{
  "n_layer": 15,
  "n_head": 4,
  "d_mlp": 768,
  "norm": "rmsnorm",
  "norm_eps": 1e-05,
  "positions": "rope",
  "tie_embeddings": true,
  "init": "normal",
  "init_std_up": 0.0312,
  "optimizer": "adamw",
  "lr": 0.00124,
  "schedule": "wsd"
}
MLP neurons of a small language model. Each row is named by its layer, matrix (gate and up: input weights) and neuron, and shows model dimensions 128-255. Each number is 128 + 32 x the weight over its row's rms, rounded and kept within 0 to 255. Numbers have three digits each. A neuron's up and down rows have the sign that makes its largest values positive.
A block is one neuron, or neurons of one layer that tend to fire together. Before each block is what it responds to, as a language model described it from the Wikipedia text at the highest values.

Description: Paragraph breaks and row-start tokens that end infoboxes, bullet lists or tables, e.g. the break after "Website: …" before "= Title =", or a row's first cell ("| 1948").
L6.gate96:083106160128091127155133126125132085103138084056124098172106160164088140122150156114183104034136151162091086137134148181119149159055111118162187133122131167082127141141039201140124113075127056112082118145136162121140166089073142169148163172152145121136135115130088149074169096170165104091135120159136117098135118184136117085127146137173212171167160094121113063086103153149126136167136
L6.up96:112144158161140128131134155130142144140060184133062133101104137126156153121177173095154145080130104202107166082104168155133100168079099186139172120155143099103063150128105201163146163149146115156079128195071172077114116136077159123115125125126144163081126127072145154110103152148181170113119188138100159102046106129095127157168107139089125152125157084097126184168177126076074146103124
L6.gate119:088114168119095110118111140091159115133120177098089122109107113100120122129156169142126104087164127136095118089130063170114105161156165170137194117133110079151139161151128188157166164139122121169177109133127127135105158097164020181138145120140133174116138146103133085127088151135164068173117044154170097169169098122106113055091087111144146161196057148213063074141072126091137127132099
L6.up119:137113147153141117148137074118121149175121129175107119100163120105190159112058120109108153079189136157115090095131110101116164116112151124151058097141110115096132124129129152089140163129090162182080183154127162194147070137203157108114176101063074129107018126117158124140172129117093114098115161116169137115153137164158094085096141131083161140152107141123153112122133118114140142100139
L6.gate203:112144120072067055162111151117139112067156090087137140111112144134156081140148166091144139074034197096099146116114134168161152125158160139156131148102118181124119163101130148135129105107123103193115138209149089116122136139124114129110111166091161117127119096159186097099097066138118086083059138114135099107098080162139077088115109102139126155128135112107113127142086119119138116135105
L6.up203:152145103165113126166109112075148115080142104117069130137128175125107085130129149107124156131086141209130157149132116106111184137126088210096133140124145116145093130084096110133157149132105112190162090221176138151119121101137110090102107156129179138125123117132117080088139110101115135153133096205162098137121101155144094106168101129115128079168095106148131173137122139093114162107131
L6.gate210:115146166143106145103135086170169135098173114165120220115093123150114138068107159104194169126107126117103165105077127179100097169114153179089116139164149142148126121131083150107121155145139105142143166142135134148137133112100126174148136106106136145164121157115143161111114104088095108139130163127158145151141147179151073124094148163123112173150098113100106114137125152053208134161100
L6.up210:083147124153130115125152146133149066165191106198128118181060187155084116144134150141157226085144158164106178174152120168112038127112136178105132151110141093129123078077134114078133076110059154154149100144126212212149174074174151142135157141087127106138146117128129129133111069168110076077146077090145173116198119144145096106172137082092121154144130164160160127124154125082122134086107
L6.gate347:179145126131087107128100157105104149087202118157162087112103120069157090110108189121148085101132167144100081106137144131129174159153098170101154149082159132139141114128111140116179096129138098134158169105157188142128145099092088144110153125147145205151108137098147150151114103145178043136087088139134129120120160160111046095107123152161166097101099101145132090140089147176188111091111
L6.up347:126106140111093128133176111178090093112145165091155079105121157155153124118155131129096107127141134119102090101069162084167164108152160099087212138111112175115140150135172140164153117107170120139123065058183138072115161036108092065145117143122111143118159145117117154114085180125167187139151127169107107117106137133127110164163091134171191111132160124121122133156093196153167131159101
L6.gate435:121122109146149110172090178128141099050200168188160118163139127088169140087101156102128164109063110172056210140168083177100130165113101179170130092187153143126138083135102160199105166099104122113131133130141106144141167184161135130145091108146159109111124124180150133117132067026131123082087137130153070160181179064081114161100119107161120124119113122160117157124109170102137102110152
L6.up435:174124152082171105069126161116121128150100122131107076088072144082099161142054135132123124128157135141138107032065084116046103084164121118112143187110093159100075131154093133148142140133133092115163093127174162123074081064088116078174120130154100165138166124114149122125083188171113120120052141153145120083124078081128096123107188163117118160093126127138125149089120085080108101133176
L6.gate447:122134110149101144122110086117171087130138081124141090066117132087085104139081150129107115049079148162132119150098132163123108172161141176152115135102117076040193067144086131127163149115134071078151116101138106144175128114084135149123172170144122121166147117132146109136097152097102137112129154135121123151177123104154052125152187146145088149095122130140083133102154087100137129127142
L6.up447:081085140153104130132107127136132090122170093116105095167095104131109109102079121167135117094122152120149144091156078139095064124114152124145148104174145166165097138108181157124131139060147129161122174107184109173164138142148113078157190128043104158064124160164170087202155063181128056100153121047092169070114160083112093123131127127131169132147152116166106112161159116119152125106116
L6.gate656:153143142140067118088112163108053143110179132159123114140129188123129132071117122104117114011060165191117132125095107138118184172134162144085131121145127142088114143181059202155159079112169090174131112143125118112077124091108119151141110142113155121157146140110122111074148105118168081108109102090128076143109102137174104052135106098130152101119132081134149145087132132103092178116149
L6.up656:153092126132098111094134172147093133106140107114120078163102175085168190098105152139130124066116150153126115135148108090123164125111179153105129109127097116117142109117074184213124122130114136168082169113075117138112111092102138129135137131090144154115091092091100148130162090132202107060122105111116154135138133158137148016152152086172117096119129125115213097122104154079086115147109

Description: Year tokens like 1996, 2004, 1992 in dates, after "in", a month, a dash or a table bar, mostly in biographies and lists.
L3.gate66:106110145098123066132137078151096082133128173137113158123115169141165136090100109131109118107130152118143119195107146105079156120085138168142155105117125117144205138155144146079102154077159135138127145144176073061125104130176118152104119140166090153124153126113069099051130107141129082067147099131081146126113107068010102112056105112152170162082125135146139210151102202107139088162120
L3.up66:129166100168119166099087160153139124111128096158129089151157107076146131165157141125158144188094130137113126104186178188195141067137086087119091156122149177104077129187129082132153145102173123079097144094146147197121112126140141149159089110101144144123188126155149122147068085137082153150139198120185096140081150168120129122200124158125119119185136073091082131083131131154098111142159
L3.gate174:090120185109155105103103145153112064157124139147101124128167128135160096105115131081121069157082103115175104148190147137187154087073148084051187126108170149113138133149147128098153206104207122138112170171143125084083110136104074199148124104146150174089146146145092120097091097146099123178176127198134146125163105115113144114164095085149181095138135118101168181098084170137019134112125
L3.up174:168151143114086150133054096147136095084192115097123172112174171057153134154074136111100136171182085147098101103101099133187140107133082137133129107160175085159104105153223099110160136130153090102118131127154139196092165138142133140165141144129164123090104175217106138135105110146103213124140181043114110136092151124158132139146153121117113152114142078089102165161125098148138071160135
L3.gate270:148141116164105110080133144136156096137136078200139120134069102088075157086116132127099169114075137124097122155128180162137124156130113195112150115108116137138069120163175106140120106159125208120148150167160086159115139097166101168125102097097114107135139134141156123106099078120105152138164108150193168160131123097108115107069147137154124143147150157159144110169162149109142089108179
L3.up270:119126149119146119119155103133164112124129100218104158130070133117036121133124224080098168108074167137073117112136111163155084130143092157112116149137158155171084148154212128149107095144136239116159145134147117194114159116126118148149100100142095105136131135136143110115137094111136169106149074116153129116107104129116130113132106136208129104129120144146159085117127094139137188126161
L3.gate425:124158093092098086121134096139137175141117078100162116091203122131155156126150138090112116187133123162129086135086153120174130053130098124120146081131164077120103087148168177094121200165167125098136143152112120108106089131141146159134133118182148172092154185171116096055094095095173148104130153102105076137098137088073098176136148091090147171166107091082077191100122156095111108147192
L3.up425:112112083122126144116154120130099168171120082141101132079171078119158189167154147103116075181073107162133092125126194097187127082120108162190154142123164158147093141107142081099135192150178175099112126144161099123121099139100141126097125104213124120075100122160110116116088112142172182073158184125144168159126096113071146131183080101076145154123127146094144151104096171163113072153172

Description: First subword pieces of split words, especially co (cousin, co-founder, co-chair) and bro(ther), plus leading dashes of biography infobox lines such as Children or Parent(s).
L12.gate567:161137124201133171118140147093151075101144121099081141132079132098133131180134148140182167141124143087154065123119171178092186139134169091125155161116153133090139042173124083077128140112108108136127178147145127088204144106152178151146131131167145077133137130143091090140102136139162108207157100110142135101148065141155157144167056133130120147136137121116057170158101146099140127113151
L12.up567:105164132123165176177162124131125075160112139139150168158091050142125147100116122079144122135133152084139092132097136117135079158117126068111152073164103093154101059210136087082139144063166141174155085136127165127143147073163091139174106075098104080081076182065190105170128085089085114102113106059078131101132173118108158126128060109175129138140135159139094147151094148161116087150148
L12.gate733:071140120150120124141127114083115142078162125098123144114119130085142113123096159036146160101086161149130086144105129105112128110158161134147157137166126154144163115150132079171112154121087113143126156085180134171145216118118154131173077097153129148184141168060071069106122136143152068154106137113153119131117152066071061160130083143119140104105113114153131089138161106124117152111172
L12.up733:120184107148118207100129140173173140121155127114129136127141082133158111169083124139128158120098111094173082157151153175146164068137143139119156086174142205120122124139123178111085192159134097093144181178155134156170138135168070094195188168152070116125143119104132102163102044103110075131125155107119149124158108104143139122120092148152093117186069170127123193124086192136116135085153

Description: Fires mostly on minute and second digits in geographic coordinates, such as 46°34′37″; more weakly on table pipes, dashes, and word-start fragments like rel, st.
L12.gate14:076136157139126097164093124140177105135134133113150145093149066114102142146100185122098151148144137088150115098089137141121103169154146138134141094144160150158219069110091126111103084100114038110200106117153088104136106068130094110183118107145099132132176182181130095198103072114098093067102109104109152101157137171198072172123142156116156078145095106119106075084122177099087135139137
L12.up14:120147103130219125151108182105145107161170126137102158124163095152127112157082179122105118206145176089159099177147147108143130171191077169105140108070130166128080115142148151121054136114106141089155067124112154115074099119091084075106134092119092143088132122136175138135086156154097176130093161114159159114123113146119129143109139112102137184128173151131176171098133154182094116152143
L12.gate102:119154099165150117147056116115130125081103160158118129121122061120180155140062136129151111145169070069113143143095131171151132097173127132159125164108142110135164205182116164161139104109069106093114173110177081108103139178117134164081127127107118144140156169161123070143128134129135150152095148085113121137106143157174144121096106183106180083148136144071133158165125138143198182157089
L12.up102:181156081162190140123135153170106167091096098111070173162145171113155088160052123127125101113138150119094127124112131144090132150138157135120143107157116110138104163094138142158130153076125119098170161097194132187122092161161116124195071107108079165146130126107105162162150149211136130112151124141080115132111140143204146122125149128139099111099120130109174148086193119170102134133172

Description: Number tokens inside geographic coordinates, mainly the seconds after the ′ mark, as in 30°11′45″N; also numbers in table cells and word-piece fragments.
L6.gate29:116121201097057083134104102100133147135115131074133118082157151101105121117068131074111153088100143176113101084146104151121134142077141131182150106132122133139104139155183151102123104120189050114148137128149156122077131132137153180180093141125151150122153161108161108148086145153107139129117110112143043115103191070158070121080181186155106122124134117160131134109164071091126117115111
L6.up29:145076168090118129157125113103135192158049106118109090106124119149119164121075101129103105101136127120121113150146095077050180140133178117125142093160083131116096145101140086123149143099115067120121058136123179138125130134129097066159170121092101099078115136066144117167170167188130130113097127136117093090124163106120137097158117184135130144161161162139164091082178100137100102079134
L6.gate368:150108089158161107104083091179153122117119143072104155138186121156151141114097086048147134135189131086083055104155120174158113143171191171099110092121052139170153132132110151120178129106164087072120095146136150127111127141122119197187107092159168114126132045165109166129070164047124136120131161121163080084084120187148090186167133122124117156121114115153128174108083145133092133146115
L6.up368:138152158086132069163109169154164148152110174114092122166170125111167115089074190106072138129113177132158140139170121164139163122115143097113112082126137144088157114130061100194087087077136126198145154147119155098107086186143106111165167157119124148128126086086161121161086102127114185091147171081115137127116159092156130181169083105157155169097142156084195104130149156086060075125134
L6.gate379:153125188129106082115129099159127120111150024120061152103135169120131113157136129104107144163138110108086118102102111133090133179159175114124109154083125109108175130165120151136115119158112116122123172148173166137092059176212161108174128087077189112147126125108198125211152147091100144141163154056195189107097122125196127089132207155114131174097154140124133156190150053106121172112096
L6.up379:149114117111189126163138113152144160088065108114144135096119118088168116118052107143119099139124126150178142107075130115149121138163154147120109088089120148111086063171153137111110148166101113127156141121103172150079123116139124125086186100105105119185166109120080181156150127153182109105124136127134122135159083046128144067126095198124161179169110149139122091128149121176173172132154
L6.gate595:190161118101139092145135138073134154054146134086156161111106078093118137117104138173102139103153136128124152120102123134098155102163171147168150134143147166081130107160118088057153139130075079091081151146166152101106148173110132159131087130143084135145212104112112125154149202181164076084070087084197080084090100120181110079116094125115128141150089066120124087096162131132132120112114
L6.up595:146117174155109155069102092120130095165067118093139063135175126134149102137073098107121149144145172090167163105111109117130116180132125119076097108046123103108141095116174089123137134118111094094066095122146090107136163094085084189146103171188106172104127178123125114100145110138076160063130121168174132110117153169146116120227081095174134101107140159148110113158120171170089053164112
L6.gate645:114095211147152153147102107088140097089147111096110122064180134131168110094119166143114147076127096126100141136150106176074170114097156109092109129139114112103138113101075169148126122120184073146087135131176111041129136180104135167163079064079087174114135138129076098153067179106162084069098122147147103152127117109099144155120144106127219147148130104193172140114134101112174161082127
L6.up645:125103099155119166133058134174150196107113117133143208129160106147150134171153157092105140109137130107146136134135222150122100171152140100141144191195129096153159105189158155150072149123068162079075113174127105153126077137198130159112119087140153123106119085119127094113090100072134150156131165158125077118133070094121149223144085175190132132161088116115079100106126141139152127198146
L6.gate648:123105142140116095133152072099161069102065113105113135153115120131110103087101166172126097099108136103114104116128107155123139134102111102114155079118109187084118128125061127120189081131184079077130155107108149123146116128113062119159141124178109156242166107152136166144111110188140164129123119107093151152088149133128146151119153170128163081079122128146135067162103149138168164097164
L6.up648:118148151083181094095130113225118102116118158046083107104113134169136146110044141111088128159192133153114102067097169142109150180099094111110101096146186168132122086160178184119124125127127125099132160067152133120113072139124116117125080110171134093131132162095138167125130164138126097137114155099126119089110120150181078172128145157159106124101182109102138161136113124162089182175039
L6.gate675:144140140151154034128062154113110116128129165069126115116141165144203153075144129107157082100183134158152112118126102200061090159107104068146139089142118120138127108193139119080178114128152072102119166146129169140104145137152110133159116157169167149098124111128126154112098167150137181132135108085173085116117090112112063149117123117134101133094123093095085121147118131096123134154135
L6.up675:175151180100097090184156181089173159111136096073059154162104153128159104130087157103163108097128117060102092079155113129096122151109151157138148150152133081133088098139095095108143140075106121088104100155096230153158060162195121173121110078108117136113096056115141099138092120216119111079083092134163105127108169117206138124117066031145132127203122129122111111158161129088116139137120
L6.gate732:058107155118086133048105138130172108065143152108167089070168161178144133132130114078144128160128120096119093128077117174150185178179144134114128130094148185108118130125113125130177162107098105038116110106143090083097148153137140055164121135163186162187107123104126130132098130078100081166094171098152117091131143127114104127126173084137092122102033115129085193166091153123126143105107
L6.up732:144117155179190141127120105168110126114087206107187155141121156130163136175100098165123026139204150113160103122133131158115160121080088183188164114138081162066227087109104139106126152111128109065168171119186145131091146146179117158142112150148097111146099148150157209160103149104087103102114139142115134145154096042145091106144097134100129158135124095124168151139118153151153103126145

Description: Year numbers ending a full date or a citation, in birth dates, lifespans, table cells and taxonomic authorities, such as 30 May 2003 and Banner, 1956.
L6.gate23:091145169127160075096078115114077096126154100077107085123203140123129190177108105133140103156081114103167096086094135138118098159077151100103130178138168103049153134147135106156141084131189032085153140100152095102130156137160096116053089127133095145109150092120109106150174158159124130114128107168116103132093114119114091136120143126110202095148143128112135170131117147127121081101140
L6.up23:095105144150133130098144112111062123126150139122116113127228167090130170134129125184108072128140137134140124135088108112109114134143176099106130158092129095065153163107096107117146092150159102123143130105097079150104084133103129072080142151113090126084095093144075100133144154171121095152151175221129162086147082166121134127121119105066196102167139172134214142119134137087118078145129
L6.gate211:142090140168124132129156093116153141172159125049154152129179064130105069131164140137095086128125102112122182101127163132192107121108151197107146134152145128131105198173118148103116086142140119099193136112100144132204126023136100112100140173172171144136164125132078086131064125196111161119165130165102166142131042185179127122140094099126161152127069109132085164139128185113088179146153
L6.up211:155101118167158214132110142136132106153096095124130098086134100117141074123115125132158156119174168123121118167111159096142180101118126178121114171126135094145101150120075126096141170098153116126178119139119159148155127156055179182150084103159127094092135121113117185122128103146089165108117145171200104124094130133090140061146031109144082139137103133143135133130083106135166160148143
L6.gate320:115129190070112084115127128110142114128064129138119137102182112074157128074162117147065096169096110142149115178153078107072125133130143124093113153111153115117133105147123068163139072144128117129147130145164104055084123094155132200123118109156119088084139167137138089139157106129100098105138126135123149196128160046124107200103048106113094149097115148140160137147096105111120114084149
L6.up320:132109140109141183181080096122124168059110147098062137133097149068150100130112191124156135077163121069094127171176143121106147097179107135103179131130161120105206148161177121107130142204103098108198164170120125151132159118127145101097111152181093139130072114174126146111113084130170140084077181144190107078144145103127129101133172116149142068137140144128190126145152199146180173169115
L6.gate385:206106117122171095162135119130148164145068065122089133055141163122138141127155149201099077071123152169153116166122165090162154096167160081122137164136120134106174106089092127105071139116107180100100150135097105102100132128093151119102077072162119081120158095126101110120139144132147158140143140173081184180090109162090184104154105126145128148135142157034178117158112118091126131127156
L6.up385:145171183135155162121161144091155097072123114107129128172144117105148130100197101079199093188146133099117097067195146068142127133101091105107135174057121140119156165169160169128146133178206123111121109137137112165135095098146146136114129212179152109113144149117092123152133113151152106139117127144140120138119131129062136101107106143108114107141114123112103131089144109159125036082157
L6.gate414:129140159083095111164077132062137144161124123077100120117111064130117175139127143151157130119112103187175108107127133129130148146081088104135151157109110097138082141177101105064104088117154047077137153135130107140145131103158105093111151132128076184162206106106123086135147125198141094114089125075104060154106154088112070109125145149143122134147000091141134134095123095168132142093102
L6.up414:085167118117175141100078137141162071120086179127140141098101107100146117100110121109103119188095150101141150088136163123131150128128097097060108097095152126190114154109150126112132171171117100139134104159200123135175141147109156132146181167175113119140171165143132130114025087131117151097116112183161157077141086150179105075144086094166097149085097147139150155105111163086160151125136
L6.gate542:091146112121140131136137142108137112059128116068125077149170182103127079129053108097179144157152152125171119087100158190048172190103070089148138115087177140181140113128180144153173149173169064136115134106149087104102156062189115141096131115155138140163126180123143153083070111161097125179132135123168133133083167127115088174049107160123160105124135114149103176158119091120153113103181
L6.up542:126139085166123153109107149196153105119108146113146136104122146115125136108101120146103169178128151186058159132101192144151124174166110091149152114118130160161102130145197081132187164169162132122072152099129066138127169062104166116079154163132129141134116129156161127125089112127053185185105187099122161147122146134049122134107107136121151069137129105133116089189123164152146068100180
L6.gate711:103081118212130100164180047151180097200097143160118191142123123131138150092184147109106117111052104135119123180141148133154098117101130110140152057110118144110118124161177127160153130097137150164136106213141085120141067086150072124092143114156112089107136091133124034172124170131153175102180140158122124131091157136123141119098155116140177133159137134160152174189157112129127077162151
L6.up711:113096201131113085097120097095102113130127129135159126120125119103105105135146099081174085117152206152060119134105134140157081138090114128095107179137088149141119161193191095031140115164164118070148117145135094119134157121100102137108124167112129152102147131123095121113082150133122181147177153123095150198122184117175149108180079167085154122148185137112099151124097141127132190156151
L6.gate742:137057131134159137158144108109115120170047112128085165114146172119122188151130107149098124136092138135178112114152175146106125120110159077116112096078168121134075096214141076115131130185123116158112078153156057152140085141137098122125139078134100124108112126115108116074125112191110150122185125146139116168091085089187162110082110155133094179180174168114163151180141112119151163148050
L6.up742:153088163174127110117123051156180121145156095147115115080134138085075117150117157095078098163068174117072081179148128156153063144067142165129113130092120163165129128137143166137088114172118131111108142161143104088069114116136096031087157130100129158127106148099062120132072107138135132169123145112158129157143115060105144124127112112100168102140147133140137150134120151128157185171164

Description: Year numbers that complete a date or time phrase, e.g. after "in", a month, or "18" (May 7, 1999; in 1991; 1876), plus list-item dashes in office-holder infoboxes.
L12.gate45:122098128172101164125082148138149119118155137105087110119141080109114136130146143108125164127102174145164073117142144168158117165168117157135174161161138170152078152140110135120107137118119145124083111120149131221121166102139100133201128117123115115152079177209109166183120138139118073139125156141167162155147143120148156150118103135201176093116121139105127124143090117113192080201204
L12.up45:098075058104043122148096173142159087086153130098139110128132131111147166178104120114104095092092167129167060133174123151170074161141106145130159140154115170198096106170093104086143212124151107077101078129125098147125180123133121117172136084106138145144068114125121122143101127133146130108131175146120136181123127137171163133169069103130082108121094109137143136110156138127124092106128
L12.gate103:085120140125119101085141151089121143125122118089161151100098126109133162138134090073120104134123149188178123084065163169147117118109102186161125125118187163162112138144120113084123149099100069175095082147171109085118148169124077097131068152156110123124150156167070107145101172083114061143110127063146152107152090127105090114115143115122170100088119145114115173104150155112093161117137
L12.up103:148083106156147127177126148113086161141138111088113208063132164169136160175153079125088170172110075116127116163187106041054170124145145145124174113142121150138084152127149184122119129144158119117139095110147175100103152131122167125153132085155099129100118143109134152117178108047143098138157144125137102143158133117075173150181124105137147128156115087112089185143105107147096120109113

Description: Symbols and line breaks inside infobox and table markup: the seconds mark in coordinates (37′43″N), degree signs, and line breaks before the next "- Field:" entry or after a title's "=".
L3.gate44:123062102075116050104123106093103185140130124097121134125144144101220082126131095106186200093142152130109133126087109165123169137110189125117132145112149144170141087109122159131128061047140098162155086196128129131110044105172179155136149163154123153114073110119094113072149086138164056134085124095138120147117138139131093165094163099149144106170138101085114082107140179121148151084115
L3.up44:058138082098100141097133128218112113160137162114108115102141152085134132122106131111124164169121159170139148143170113121162091098124139148146122132112104136108077153126138128122150158085069106175163142095148126125149083155148129101142136155102184151116062076090117113128177109141154121179092140148117127137112111141129091177065112046140107112146092110123152153144103140125097145049072
L3.gate557:122135168099152087115124158079139186150097127058131110122152106110134089124120116093193163151161182094155192101094144112181170158119149151090135153111134083132135084139117103097122122073119085128124070126116159127125076144126145123123139164150113164117153113077129096135074077124108055104047159097143148135086195111156107150126154139089126181157050120120119132135173130139109140088128
L3.up557:154209142097113132098168140144133122144108130122147185110146137130178167144162118118094134152116134170180092160078152118144149128117120133101147101120128160144123122188158147142143102147078178134159178148105114112172131182129115179128119100079181104112150141123136126117173114158128103148123112162149146154170094169111119152134118081103101139124116144129135108158121174106190118146067
L3.gate560:126188091053130164110112171136120167116100125091100078152089187158194122114139132166151191097143177132135181128124111164127145093110144152135199166119095100120133114109154143127111074110122107164153156117128170175087082123118130117089126180159147144105109041058176121077102094127143134147113173071146146119096184171171111187123158130098088136111151127114026182083124124167115095161086
L3.up560:100115186143130055104105131136131155107101150126163043136158175122133132098137071082124108137163169061117139145123182124135125145175154098054075090130126085132157097123138089141137131066148130130153093124157099185139088165113162132158108193161133120136087137170093099151133111132053075160124102179094094216116123128147099159144087122146119156142111053113091124107195116114103102129176
L3.gate630:128151115117200143121099098166098130123095099104150067072178156041151071129104101171109144221161149125145167167167134169180170106110156113126136164105104155108111124112132107135172088082145070139139140084117088130200171155105147098118208179133078159099124143176131105202127108140121120182106190155146094149187059134142113152160111078117102142138106081118118129169185111149107156109138
L3.up630:150114170089155122125110058156153192135042087076115094087146179114172112147126105146119058108148143095126071100080117130099191134123104131114145141113091109088108096122147153105141131093152089149161118134137116148088046116117070118092128179126097123106066111055107091143082136153124010116118130096090070108088109161129116144213105124088122161157132167114118157152179097135116147084129

Description: Two-digit numbers (mostly 12–24), usually cells in wiki tables like league standings and stats, also in prose, e.g. 17 doubles, January 23.
L3.gate434:109115194120153120079105135135169048134094125117107089107117144081112170137120133162119133161139096184197109145072043174086119139118063123123160086121120146166132116156175165159137148124163069129163136107122108149059127061164105156136145085102134131107193151080154112057106117112095134155147130162149133113130169166164106081104175195120123105106148130142145200178182158106152122088144
L3.up434:142116143103117140150106135135124103194066096096113075163132153112138153176135173174149091164138072151159096158143056156045150157098131105165181139118121127157096138151156120147170162149176121136131128125138126180069144089158117131103119107093104134128173152068151103025094130126122165144181146146165175142143151233138135137112145137072134137088194166132150136201139138141115159154065
L3.gate436:136131175123168100129144160163148125132072168121093136126172098138142139142103134112162087102084075052113087148079186159122106109120189136206084171113134203144136140168116092126140107117155148108117149110138136122132115145136160127090125120145099132102068101104137088098121085113063167159134170155165166149123159132110161146119131146126136116123140132094153165139127149194155072164158
L3.up436:098100145172134139140101094176116148070169122134148085167112186126137077109093127130175187103118127134140120142153106131103115127107120052068125103156184082130128117127165156115163132155150114109106116090116150107076137083143114187174220097124110122178193251153119139150114102172125176162104114071169130123150147064132101109120147182120137127104077124146124119097054133111176076165095
L3.gate518:130111141178153116122123124123144112128057131122066136126166123149192106152093142098142098134160130122157096110100200125170134111163128144119138137138137129187130136137098148105117069145193166080127114182076121163085147079107117160100120123158096150197142114143128161110088129175099122147169166137128138158109105103092129196123080144106156083126203154166168150106116163148130134187150
L3.up518:113093144112119142144082217131135129116153162100166085155166127080146167098095170141106164117127132185137088140160136189101104146093095152122120117122162142170111141163150163094109135114119100143152204119143133121069072149175127152137138116111100151095179233136139143081117090077120214134147137061125096102112183072138118086105145180158119156110098140142132110149167139089142123106145
L3.gate542:169124102164169124099176133144130101131064124064099136143162135141145124159053092125178189118155116099148137080146130176119143141109123110140098159176121141167125118137082127124174082133139128045091103142138153122107128145113084173054166126171116127162115126095178126137150138180123121120163161124176146157076122117059167177111116141102137074124136125108132146180185161099139144174087
L3.up542:047118145107171146119126181189184139110144159143109092139116142116173133094053161156155150098129128160155111088102096133119082193137128161152129099118149132187114172123164168097114134141100125151176177101118071112057118079125154139151141142108154150129186171136093118102076092097103175140121153076158107088188147107114094109109139196176188128122110152094113132114088119175204065102093